MLP neurons of a small language model. Each row is named by its layer, matrix (down: output weights) and neuron, and shows model dimensions 608-735. Each number is 200 + 30 x the weight over its row's rms, rounded and kept within 0 to 999.
A block is one neuron, or neurons of one layer that tend to fire together. After each block is what it responds to, as a language model described it from the Wikipedia text at the highest values.

L4.down3470,209,191,179,191,189,224,251,203,180,216,117,181,218,195,153,192,164,162,201,197,181,193,200,203,176,210,181,209,165,167,155,281,155,197,195,198,229,190,191,188,217,235,227,212,237,209,203,197,136,218,224,208,159,222,197,199,149,234,196,271,190,238,205,203,219,224,136,150,220,230,233,189,219,210,230,156,201,164,163,252,230,237,219,161,198,195,226,229,129,201,215,222,272,195,213,202,245,191,192,262,189,188,188,192,198,145,210,178,219,219,237,211,171,195,256,195,228,204,169,201,163,204,212,197,183,220,196,200
Election results and careers

L6.down1702,157,260,225,198,180,251,171,189,154,241,216,145,238,204,202,222,187,188,153,233,161,247,196,155,182,198,179,188,123,173,237,168,230,207,254,155,206,154,216,214,218,209,270,143,200,180,170,205,244,168,236,221,258,216,185,217,223,222,222,196,141,196,231,207,197,153,175,175,209,187,142,220,267,162,199,216,208,201,198,183,258,196,221,187,228,210,143,188,181,203,217,209,171,231,199,281,205,163,223,203,224,162,203,234,225,239,148,225,213,220,239,178,205,198,194,177,218,243,223,166,228,232,135,241,165,193,236,214
L6.down2788,236,163,173,181,159,203,190,215,251,262,203,220,201,207,184,207,171,162,204,217,197,197,180,170,226,189,230,236,189,193,170,218,182,219,216,245,165,183,240,187,242,203,201,241,205,190,231,181,260,244,226,211,201,231,209,221,224,201,142,194,205,219,224,260,187,224,179,173,166,223,216,219,199,246,211,189,290,151,199,197,201,245,145,248,200,203,243,225,203,262,292,190,214,212,138,190,208,157,225,205,185,172,171,159,159,151,188,214,213,183,206,176,226,208,263,201,234,216,165,157,176,246,172,200,253,202,235,209
L6.down2821,239,213,208,176,177,212,141,195,223,212,196,230,216,188,190,187,221,151,225,247,232,162,207,234,168,228,198,250,202,192,214,200,171,187,234,199,193,184,167,190,180,229,255,228,189,211,163,163,151,216,181,160,167,191,255,152,222,264,194,209,184,195,219,245,192,195,153,174,235,228,184,212,227,240,178,227,207,217,193,225,195,213,146,212,190,111,198,112,199,205,247,184,219,227,166,185,203,188,195,218,228,176,204,182,133,226,212,213,185,188,165,208,239,232,185,157,225,180,211,220,174,156,183,215,208,241,206,169
L6.down2944,219,179,178,173,151,237,244,171,226,197,129,168,110,200,193,196,195,182,217,210,223,211,176,142,206,170,181,216,186,159,200,245,215,207,193,225,172,242,217,194,182,207,212,250,208,201,190,229,194,195,268,197,206,214,191,183,189,201,196,242,189,204,172,213,261,244,204,164,206,212,177,223,209,221,211,165,249,169,216,174,212,240,180,182,221,188,236,235,188,255,241,188,212,165,211,181,216,143,214,193,149,222,172,170,161,177,175,215,271,159,207,211,208,162,258,184,215,238,206,225,193,240,182,228,215,218,222,189
L6.down3752,191,203,239,233,183,197,219,185,163,226,185,164,189,177,189,209,131,240,198,206,154,255,196,209,192,164,196,252,176,225,207,217,182,187,195,213,218,164,196,210,204,171,214,201,223,212,198,209,211,189,168,181,195,215,166,175,169,207,217,231,186,196,218,194,356,174,172,196,162,200,180,187,194,266,227,203,228,198,234,182,188,237,227,185,235,146,234,197,182,221,246,245,201,206,208,229,221,205,212,257,271,200,223,186,182,205,202,186,216,181,217,167,181,178,220,235,227,197,174,191,212,140,185,211,195,219,199,199
L6.down4206,220,197,220,174,166,226,213,226,137,227,190,190,219,230,217,209,186,217,176,157,179,230,196,204,234,214,205,208,218,177,209,255,176,229,174,234,192,205,223,210,191,202,220,238,229,219,207,214,179,207,171,194,207,183,236,198,180,188,194,213,192,229,158,253,218,194,185,153,164,214,181,178,208,198,181,240,202,115,190,256,202,234,192,184,182,184,227,148,193,163,192,209,224,220,165,238,173,169,236,152,205,138,152,161,202,207,208,187,204,212,182,168,206,215,239,235,189,203,168,239,214,241,154,168,241,226,224,174
L6.down4464,272,179,201,215,170,261,262,224,164,191,216,200,143,146,184,182,156,178,208,195,201,206,204,173,214,198,195,213,225,182,192,252,148,208,219,191,180,184,194,137,215,173,211,244,213,217,176,286,215,230,177,186,190,167,216,181,173,225,148,179,227,201,198,171,251,179,200,195,184,187,210,198,212,178,116,144,197,198,146,195,176,174,202,221,222,140,237,162,209,253,232,176,218,218,166,164,213,174,231,210,227,184,164,169,198,207,204,166,189,201,189,145,213,192,229,144,239,218,159,170,220,176,227,244,216,193,214,187
L6.down5463,141,198,238,176,203,242,165,215,169,227,182,201,267,208,173,180,217,201,182,206,201,184,190,258,186,170,211,216,151,199,151,201,155,216,248,240,242,210,185,184,148,167,251,180,216,216,212,216,226,193,179,181,202,225,204,261,238,260,147,156,221,181,207,193,221,168,185,233,207,178,181,210,230,192,171,193,204,192,208,223,165,222,199,190,194,236,181,180,187,249,233,198,155,187,242,220,160,211,179,195,195,200,221,225,217,181,202,211,174,242,152,192,240,217,208,244,236,217,195,150,223,250,203,232,214,227,227,201
Electoral district names

L4.down5079,224,223,233,184,213,222,190,240,247,242,175,211,214,207,172,222,171,153,221,213,190,187,250,263,222,192,210,191,227,212,172,216,144,183,160,211,190,276,186,211,161,224,178,201,186,146,242,162,181,152,168,170,157,208,215,182,230,261,190,129,183,208,202,265,224,146,205,199,206,256,181,138,204,180,219,230,215,186,200,226,149,247,209,187,196,216,209,220,203,126,183,196,159,192,234,165,180,187,178,181,232,157,170,199,170,200,226,215,239,236,204,213,205,208,205,140,171,180,192,212,200,187,210,237,220,226,201,249
Physical location words

L8.down385,187,143,225,224,239,176,197,232,231,192,202,208,242,240,205,200,266,216,172,180,196,268,203,193,237,171,200,229,207,214,167,254,158,198,222,196,178,163,198,213,209,200,230,222,226,187,180,194,259,202,225,226,226,189,205,218,268,258,170,181,215,221,133,166,187,230,251,216,182,237,171,193,214,199,234,214,235,168,213,206,257,130,172,187,181,174,247,232,188,207,209,206,135,194,145,152,199,215,191,174,164,190,234,221,217,216,200,179,245,187,210,256,178,218,208,215,213,204,223,161,186,209,174,182,180,176,109,198
L8.down3125,194,164,203,203,243,215,233,202,252,160,235,221,206,174,201,166,313,217,179,213,176,204,207,255,186,144,262,185,230,219,185,210,170,188,197,192,242,171,222,203,193,189,267,221,197,205,211,216,182,171,175,210,203,202,180,205,239,232,198,222,242,200,190,171,195,231,204,206,224,154,218,182,221,200,206,193,197,180,191,169,215,231,206,206,206,201,180,179,191,182,230,186,263,160,228,137,231,158,170,200,215,221,188,186,215,154,206,190,209,200,208,278,195,172,199,217,206,189,252,217,239,192,203,228,224,183,153,213
L8.down3193,163,230,208,219,204,225,169,246,190,211,123,231,220,205,248,209,200,156,176,236,170,217,207,179,202,176,200,169,166,180,187,221,185,224,126,106,266,203,232,265,194,185,231,213,223,149,216,239,168,197,167,244,199,148,208,168,223,234,175,177,226,119,178,190,190,179,210,204,217,191,167,176,156,216,233,180,176,148,217,181,218,183,205,178,177,224,199,184,170,236,173,165,158,222,227,189,191,241,191,251,252,174,217,200,182,230,183,159,241,180,209,255,188,178,169,178,178,198,165,212,209,226,142,213,188,175,197,173
L8.down3595,192,205,202,175,249,210,190,158,231,230,182,201,225,212,244,222,215,169,178,214,219,232,220,197,231,185,220,243,223,205,202,188,203,193,204,242,174,144,191,169,175,184,243,169,202,194,199,201,191,200,246,231,161,207,258,233,184,193,216,200,169,165,188,230,201,218,240,186,198,225,206,192,207,243,197,230,193,216,190,205,195,214,194,204,206,211,209,220,194,187,258,168,229,148,194,210,185,215,196,180,223,234,207,220,228,238,200,190,210,214,160,225,214,216,252,110,186,186,174,157,211,231,175,255,199,207,150,159
L8.down4350,210,205,246,221,179,218,194,184,220,194,190,252,216,207,224,241,202,217,196,235,220,246,157,254,241,191,217,174,147,200,174,217,195,208,145,230,253,196,184,155,210,178,171,189,214,212,200,222,196,148,221,206,236,152,203,206,226,212,168,161,251,145,196,186,234,150,186,189,167,165,220,229,150,191,244,196,230,233,243,214,204,161,154,162,226,201,195,272,184,213,237,175,235,199,185,142,222,197,200,208,151,174,227,233,196,287,215,215,239,192,181,207,186,210,215,183,206,192,190,182,166,205,223,166,190,167,144,182
L8.down4399,181,249,220,187,178,198,208,215,159,213,186,200,244,182,190,179,241,230,179,195,201,177,237,239,235,196,231,237,191,233,202,208,169,190,209,185,117,219,199,129,140,211,210,188,231,214,191,200,157,146,217,213,180,152,210,175,228,178,195,154,220,169,209,199,181,219,198,217,192,199,239,228,208,178,171,218,189,218,197,226,213,211,180,204,177,179,189,186,245,178,257,177,192,181,193,160,191,236,206,203,224,167,230,226,185,276,179,215,187,213,201,293,243,179,142,131,222,171,169,196,192,176,198,181,209,206,212,209
L8.down5222,159,228,202,186,220,196,214,183,171,203,178,184,202,218,177,195,238,136,183,208,190,177,196,211,226,221,215,219,195,205,187,211,199,208,186,219,217,134,202,204,193,176,161,229,197,173,164,195,230,157,223,216,170,212,161,200,218,169,165,159,244,143,211,161,244,178,275,201,200,241,157,191,211,175,195,259,219,210,273,230,246,223,215,222,186,190,194,200,208,217,202,164,180,220,144,175,191,182,173,184,164,190,259,211,223,219,150,209,193,216,188,256,188,203,189,249,237,179,194,165,219,202,220,163,168,166,201,177
L8.down5794,216,229,232,187,206,180,229,169,206,206,221,278,169,156,176,187,264,155,200,197,175,188,228,252,167,188,225,192,170,226,208,221,155,233,199,204,141,215,176,251,246,218,233,188,228,184,220,207,223,182,180,145,187,180,163,224,226,238,188,152,239,186,144,159,180,213,191,170,187,203,231,192,183,182,163,218,261,240,248,169,255,161,184,163,247,206,231,177,193,219,232,201,170,262,145,153,205,208,225,220,168,224,247,175,153,159,260,198,195,198,188,260,208,246,151,237,206,198,145,213,225,209,172,253,200,192,210,159
Place name prediction

L8.down1306,200,213,165,208,218,216,197,184,185,216,243,174,151,181,206,194,350,197,222,205,210,197,179,223,208,194,193,212,213,201,192,199,185,198,194,246,237,234,229,230,212,184,164,223,173,226,226,183,176,215,138,247,189,195,166,204,208,225,208,233,220,174,207,168,199,223,187,176,195,157,219,184,178,187,240,184,251,232,173,207,241,198,253,202,197,233,190,162,256,235,218,258,229,182,178,147,169,146,210,186,169,153,186,195,207,167,144,183,203,182,185,227,235,164,176,122,230,230,209,228,194,231,185,186,206,202,224,212
L8.down1577,199,197,136,199,243,173,199,187,211,216,217,257,214,267,247,178,201,234,189,260,177,227,181,221,213,204,251,186,196,196,180,226,194,161,175,124,175,166,211,179,187,186,142,188,248,163,236,207,176,235,167,183,199,214,175,218,164,220,187,171,188,215,224,238,177,189,216,200,197,237,184,257,198,231,198,228,201,179,234,195,136,196,205,280,214,224,223,203,197,219,176,219,198,186,212,173,195,213,248,219,192,211,251,164,181,151,231,193,225,201,235,196,173,246,208,218,179,169,267,246,179,180,225,207,221,201,203,213
L8.down2014,227,221,202,214,196,170,262,141,205,212,265,207,156,193,225,158,274,177,214,239,209,243,209,161,224,248,218,217,217,186,227,238,233,199,163,169,245,220,198,170,216,161,197,182,147,209,205,186,181,281,221,224,221,127,187,199,223,229,208,194,179,211,201,177,191,184,213,172,159,182,217,184,214,256,157,192,212,210,243,198,220,166,245,206,221,236,193,166,226,223,197,186,194,189,162,212,200,218,167,181,214,198,213,219,198,199,174,193,207,219,168,234,210,197,154,209,202,192,204,179,172,190,141,240,193,200,244,191
L8.down2299,208,187,180,227,241,151,182,131,164,188,218,148,281,243,247,167,231,205,233,149,189,196,170,161,183,194,192,184,204,85,226,215,217,218,205,209,226,185,204,165,199,217,223,192,193,208,228,200,216,203,180,169,191,196,208,162,214,235,171,165,216,234,206,206,234,211,221,228,207,231,217,164,209,207,197,206,185,201,225,207,209,205,197,180,214,195,165,143,273,191,223,247,213,201,208,110,194,221,184,225,171,182,146,199,212,153,144,238,206,205,215,239,261,152,207,188,256,165,195,242,162,210,178,186,198,163,196,210
L8.down5745,223,219,172,238,212,183,246,194,145,193,222,158,229,190,190,229,197,129,179,215,239,180,191,148,196,199,190,196,236,168,212,219,230,214,225,249,135,144,174,195,191,174,241,178,253,224,201,212,211,217,213,247,146,209,159,154,137,226,186,240,238,169,182,193,188,239,229,212,167,220,202,218,134,224,202,244,228,145,229,233,182,149,202,204,247,214,197,170,166,185,217,201,235,209,193,229,216,209,205,181,176,170,207,215,192,184,247,189,223,188,190,180,174,162,197,182,261,152,233,182,252,201,253,214,210,175,195,162
L8.down5810,173,165,188,182,183,188,182,218,205,154,213,175,247,226,238,139,283,188,213,222,242,200,201,204,229,137,171,228,209,187,225,135,198,177,165,172,247,244,217,208,200,201,232,187,233,218,174,188,178,216,166,190,133,180,232,233,203,212,242,170,181,186,224,186,145,217,124,195,221,184,220,178,191,178,213,221,166,230,220,144,229,231,201,166,182,227,231,263,244,155,217,185,240,191,187,207,150,141,178,240,200,206,173,216,242,166,210,241,237,222,182,231,209,208,210,183,225,227,226,180,188,180,231,198,177,171,237,253
L8.down5886,198,226,178,194,201,222,172,215,138,171,262,211,209,181,243,172,270,183,231,193,165,241,194,207,132,182,180,267,258,285,172,198,227,198,247,200,217,224,260,198,162,188,211,210,224,181,202,169,176,235,197,192,217,191,201,151,260,198,183,241,234,224,211,238,169,161,172,204,164,206,197,157,212,207,178,201,214,178,183,161,216,181,234,210,170,218,185,197,204,176,214,213,202,230,249,192,187,186,198,231,188,150,160,162,183,164,196,198,204,193,167,182,179,154,199,188,222,212,190,217,197,212,187,228,246,213,250,189
L8.down6001,189,213,172,216,212,195,226,150,195,187,201,231,196,171,253,248,270,215,226,216,200,176,208,156,205,234,180,234,163,152,214,214,199,212,189,266,202,150,163,237,204,210,253,179,229,246,217,167,202,162,170,268,171,203,153,192,224,265,211,224,173,181,245,215,187,222,220,205,216,194,219,206,178,215,190,228,181,203,160,202,237,189,244,149,216,217,160,189,224,220,213,205,226,211,151,179,208,172,203,219,169,176,215,206,198,215,188,216,194,217,194,201,200,216,206,186,241,214,239,159,211,205,210,238,179,183,218,190
Passive auxiliary before participle

L8.down55,215,181,194,191,192,214,184,227,211,216,215,199,204,173,206,174,199,214,157,242,176,210,259,166,183,230,247,199,196,204,232,231,167,224,170,199,232,210,244,189,245,212,191,214,247,210,235,248,239,211,157,173,211,214,242,177,179,227,152,258,211,189,184,141,224,233,233,194,211,159,189,154,222,242,168,139,210,256,160,220,207,224,198,199,177,178,227,189,171,210,141,194,231,200,232,148,242,225,173,212,216,216,195,178,203,169,192,141,199,199,187,187,208,172,230,155,271,200,179,182,226,228,158,184,215,185,219,172
L8.down836,229,195,191,130,146,179,150,216,197,157,219,245,182,188,193,200,229,197,179,200,206,212,186,161,172,165,178,223,200,210,182,182,235,180,267,218,193,129,235,209,219,239,176,244,218,233,232,193,133,142,180,219,182,166,176,173,188,189,171,207,228,222,246,147,252,211,197,173,203,200,188,202,212,244,165,185,189,178,208,221,211,218,171,196,168,158,176,131,193,228,205,190,221,173,266,186,217,210,208,165,236,161,219,174,171,172,185,196,189,176,190,198,230,167,208,154,258,199,172,166,196,229,203,205,189,203,167,190
L8.down1266,259,212,243,174,190,251,192,175,164,159,183,191,162,157,205,182,153,209,198,237,232,216,203,170,141,119,205,173,208,206,206,210,176,172,233,227,206,136,182,161,213,223,227,210,237,239,224,265,188,184,226,198,203,242,148,146,159,219,249,196,242,224,211,215,254,195,231,177,193,242,198,137,205,164,199,184,192,208,142,195,174,217,185,248,183,198,174,159,229,200,196,221,163,168,161,191,226,273,205,196,189,186,155,199,195,178,205,180,164,206,175,216,278,157,203,154,236,203,210,185,177,151,215,199,204,221,228,206
L8.down2187,150,232,247,219,211,122,174,183,200,188,222,197,180,249,241,179,231,201,170,207,176,225,156,214,215,192,221,190,210,216,208,212,183,161,230,200,204,205,236,188,179,177,241,162,249,132,199,206,183,221,198,214,228,206,197,181,210,223,138,184,181,239,211,202,165,185,212,207,152,243,167,163,213,217,134,166,223,191,241,229,225,231,204,207,271,249,159,223,192,212,197,232,163,238,175,136,204,155,174,192,208,194,260,255,213,155,199,139,274,206,250,236,100,205,211,269,166,207,213,186,212,189,175,185,193,215,141,204
L8.down3836,219,235,218,184,217,233,188,205,189,187,208,242,177,174,160,193,218,207,184,208,267,216,223,152,228,202,220,175,237,152,228,193,199,233,224,214,243,214,198,186,207,130,257,233,155,194,167,248,224,212,218,146,184,186,174,171,271,224,237,211,209,236,144,286,227,227,189,222,191,160,198,142,201,225,151,211,182,221,187,211,192,207,230,226,156,201,209,225,177,233,232,149,185,226,217,180,202,244,216,213,184,246,272,206,153,162,162,172,191,260,191,201,177,186,171,203,184,216,199,189,139,197,192,230,235,233,169,182
L8.down3974,212,196,186,184,187,203,213,204,253,163,188,251,209,226,147,197,207,190,192,223,227,223,248,167,140,160,226,247,185,192,188,187,226,160,199,216,178,208,230,184,227,178,195,149,180,200,185,233,199,109,191,156,188,204,202,180,201,264,168,210,210,211,159,249,199,200,202,202,185,222,205,132,185,233,229,176,216,199,177,210,170,248,225,208,224,193,193,190,221,239,250,164,177,188,224,169,163,201,244,225,179,191,155,167,238,226,220,223,186,202,215,202,215,117,195,194,227,158,209,203,188,211,223,164,155,221,188,160
L8.down5310,221,220,244,177,181,261,248,194,153,197,189,241,225,166,175,224,179,201,235,194,198,172,207,200,135,165,205,194,203,236,142,180,180,187,131,219,130,185,239,211,183,201,223,277,251,289,231,173,217,131,241,176,199,202,151,226,196,205,211,256,232,213,164,171,193,235,211,197,184,202,195,154,178,208,234,147,180,193,211,201,193,234,212,166,217,179,218,232,183,185,201,160,199,215,253,205,272,253,185,210,171,179,208,182,173,156,222,166,236,233,188,192,229,141,223,213,244,260,217,257,157,199,249,221,236,245,218,203
L8.down6044,168,191,219,178,191,216,182,179,167,194,224,197,170,239,219,194,215,119,191,183,197,258,181,185,208,223,216,187,200,219,191,224,176,216,166,205,175,230,212,162,212,164,264,186,186,151,209,265,244,196,177,211,194,186,213,198,184,185,154,257,165,254,213,202,177,183,228,235,172,221,204,185,178,235,192,206,196,170,167,178,201,172,186,191,235,243,207,203,195,213,217,212,218,153,244,136,160,210,168,210,244,161,157,168,175,256,226,225,212,223,187,265,196,169,193,216,147,188,181,229,185,180,205,200,240,194,183,249
Election year digits

L4.down5066,232,177,230,197,229,167,192,176,212,189,223,175,207,250,212,160,210,184,270,198,206,171,213,193,170,227,168,210,259,216,151,147,193,188,210,217,170,237,186,199,200,209,173,190,243,218,150,199,213,194,212,178,195,217,234,200,204,217,207,236,249,222,162,215,117,187,217,139,205,173,189,216,147,174,164,237,207,236,230,198,198,191,225,187,199,226,202,172,198,256,239,208,182,205,283,207,197,194,170,204,196,226,202,189,197,199,238,273,236,214,163,211,166,192,233,157,164,195,201,221,204,189,167,173,200,172,223,209
Main verb after subject

L6.down949,230,215,160,196,187,210,235,201,194,190,217,234,288,217,205,206,184,226,184,163,151,209,158,216,164,172,138,199,212,174,166,251,198,203,193,226,144,170,186,179,165,247,182,248,226,177,204,222,146,236,236,270,178,203,245,173,233,217,206,156,135,218,180,215,183,223,233,218,154,238,173,205,225,212,184,164,178,166,207,163,176,166,193,190,149,207,192,215,156,199,240,225,195,208,227,200,202,217,192,182,146,212,181,248,219,201,197,131,143,229,197,163,211,198,212,180,197,223,199,180,225,169,253,208,177,214,196,214
L6.down1500,225,186,185,205,217,226,178,202,224,234,155,206,171,190,239,209,212,204,204,178,156,205,182,245,170,227,186,191,221,204,184,181,162,202,216,193,201,146,216,153,223,189,190,224,223,191,205,206,173,210,233,192,170,212,230,201,190,225,196,227,216,206,200,229,191,178,213,207,219,188,212,212,187,164,198,178,204,164,203,172,192,158,165,228,187,214,227,256,204,201,261,252,175,201,191,234,225,180,169,232,265,167,203,238,170,232,194,237,232,207,184,179,211,217,210,206,189,234,82,199,164,201,195,199,201,186,212,164
L6.down1565,204,188,199,226,142,189,195,193,255,235,234,285,208,208,189,176,200,190,201,201,215,256,233,193,182,162,219,222,178,151,215,251,194,178,185,184,151,216,216,203,176,200,196,222,224,178,148,211,177,198,195,191,201,215,207,224,151,211,217,191,179,223,213,230,143,194,198,212,217,233,224,165,197,188,211,229,173,165,164,233,190,260,132,233,233,180,238,167,201,252,196,253,177,209,200,157,229,176,216,216,184,177,197,180,257,226,159,212,221,223,208,233,143,210,260,185,204,204,157,208,232,231,181,148,182,158,163,195
L6.down1758,162,164,232,175,207,194,194,197,204,154,232,215,167,199,171,204,217,223,215,237,207,232,223,237,229,132,210,206,215,195,150,173,175,190,150,215,185,195,183,179,186,192,199,192,190,208,138,241,166,240,208,201,238,197,213,184,236,236,162,204,240,230,202,208,204,198,163,180,113,230,204,231,215,143,198,207,176,142,193,205,208,263,183,187,251,216,176,168,195,186,211,193,232,204,206,170,217,234,207,214,180,190,221,243,185,270,205,195,168,247,195,192,177,233,196,221,250,166,128,221,195,169,190,214,145,181,171,225
L6.down2203,218,174,199,189,164,138,246,196,234,228,179,245,249,198,204,170,248,199,216,244,153,209,229,237,141,164,184,263,182,177,179,232,131,254,180,186,154,185,257,239,217,209,266,196,220,182,230,258,200,230,189,137,245,180,195,180,222,213,212,231,186,228,172,187,205,213,150,227,197,268,185,197,198,198,199,252,217,175,240,211,262,217,196,155,186,128,206,195,152,162,228,180,180,197,158,166,229,236,229,135,182,209,169,171,237,182,244,157,183,218,264,254,174,183,176,174,181,131,199,168,226,182,191,181,178,238,202,212
L6.down3102,208,174,237,244,199,209,200,194,184,233,162,251,230,207,216,159,220,136,213,184,156,252,195,244,168,195,238,159,195,193,164,229,155,201,170,160,239,212,203,223,199,212,194,240,189,208,210,237,193,194,231,130,233,181,203,217,181,214,201,217,207,209,247,190,163,165,205,196,197,284,168,196,198,179,221,202,225,203,220,217,214,233,219,195,187,227,256,252,212,184,171,216,164,183,217,136,178,191,162,172,201,173,179,232,202,215,286,163,174,245,234,201,184,203,191,237,185,224,219,183,183,205,276,216,227,216,203,226
L6.down4027,197,185,175,182,209,227,274,163,189,263,169,233,125,237,207,174,198,182,196,193,179,194,191,224,213,155,209,200,222,262,172,215,195,223,172,206,220,250,180,175,170,171,207,181,208,257,227,205,173,185,239,148,186,126,247,192,292,220,202,165,194,205,211,173,234,209,253,191,184,207,198,192,207,244,173,273,179,176,252,190,194,197,170,274,181,193,161,224,211,166,176,213,190,238,212,170,219,185,223,137,233,172,290,238,235,251,211,160,174,267,174,171,212,244,138,171,168,197,172,215,211,266,227,189,211,243,222,230
L6.down5604,200,207,195,258,225,238,268,160,269,236,188,226,237,229,161,176,167,231,201,185,193,201,227,222,149,198,202,193,204,154,206,170,217,202,204,224,197,191,238,195,163,229,207,213,191,233,179,168,217,164,229,256,229,201,184,195,219,177,210,181,213,175,182,223,148,246,184,219,255,189,254,181,183,225,194,188,207,184,173,189,193,218,237,229,207,212,124,168,205,215,257,245,187,202,198,213,167,140,198,195,168,161,237,186,198,172,163,245,234,211,185,217,227,166,193,179,211,202,160,210,246,138,202,229,198,199,203,192
Upcoming place name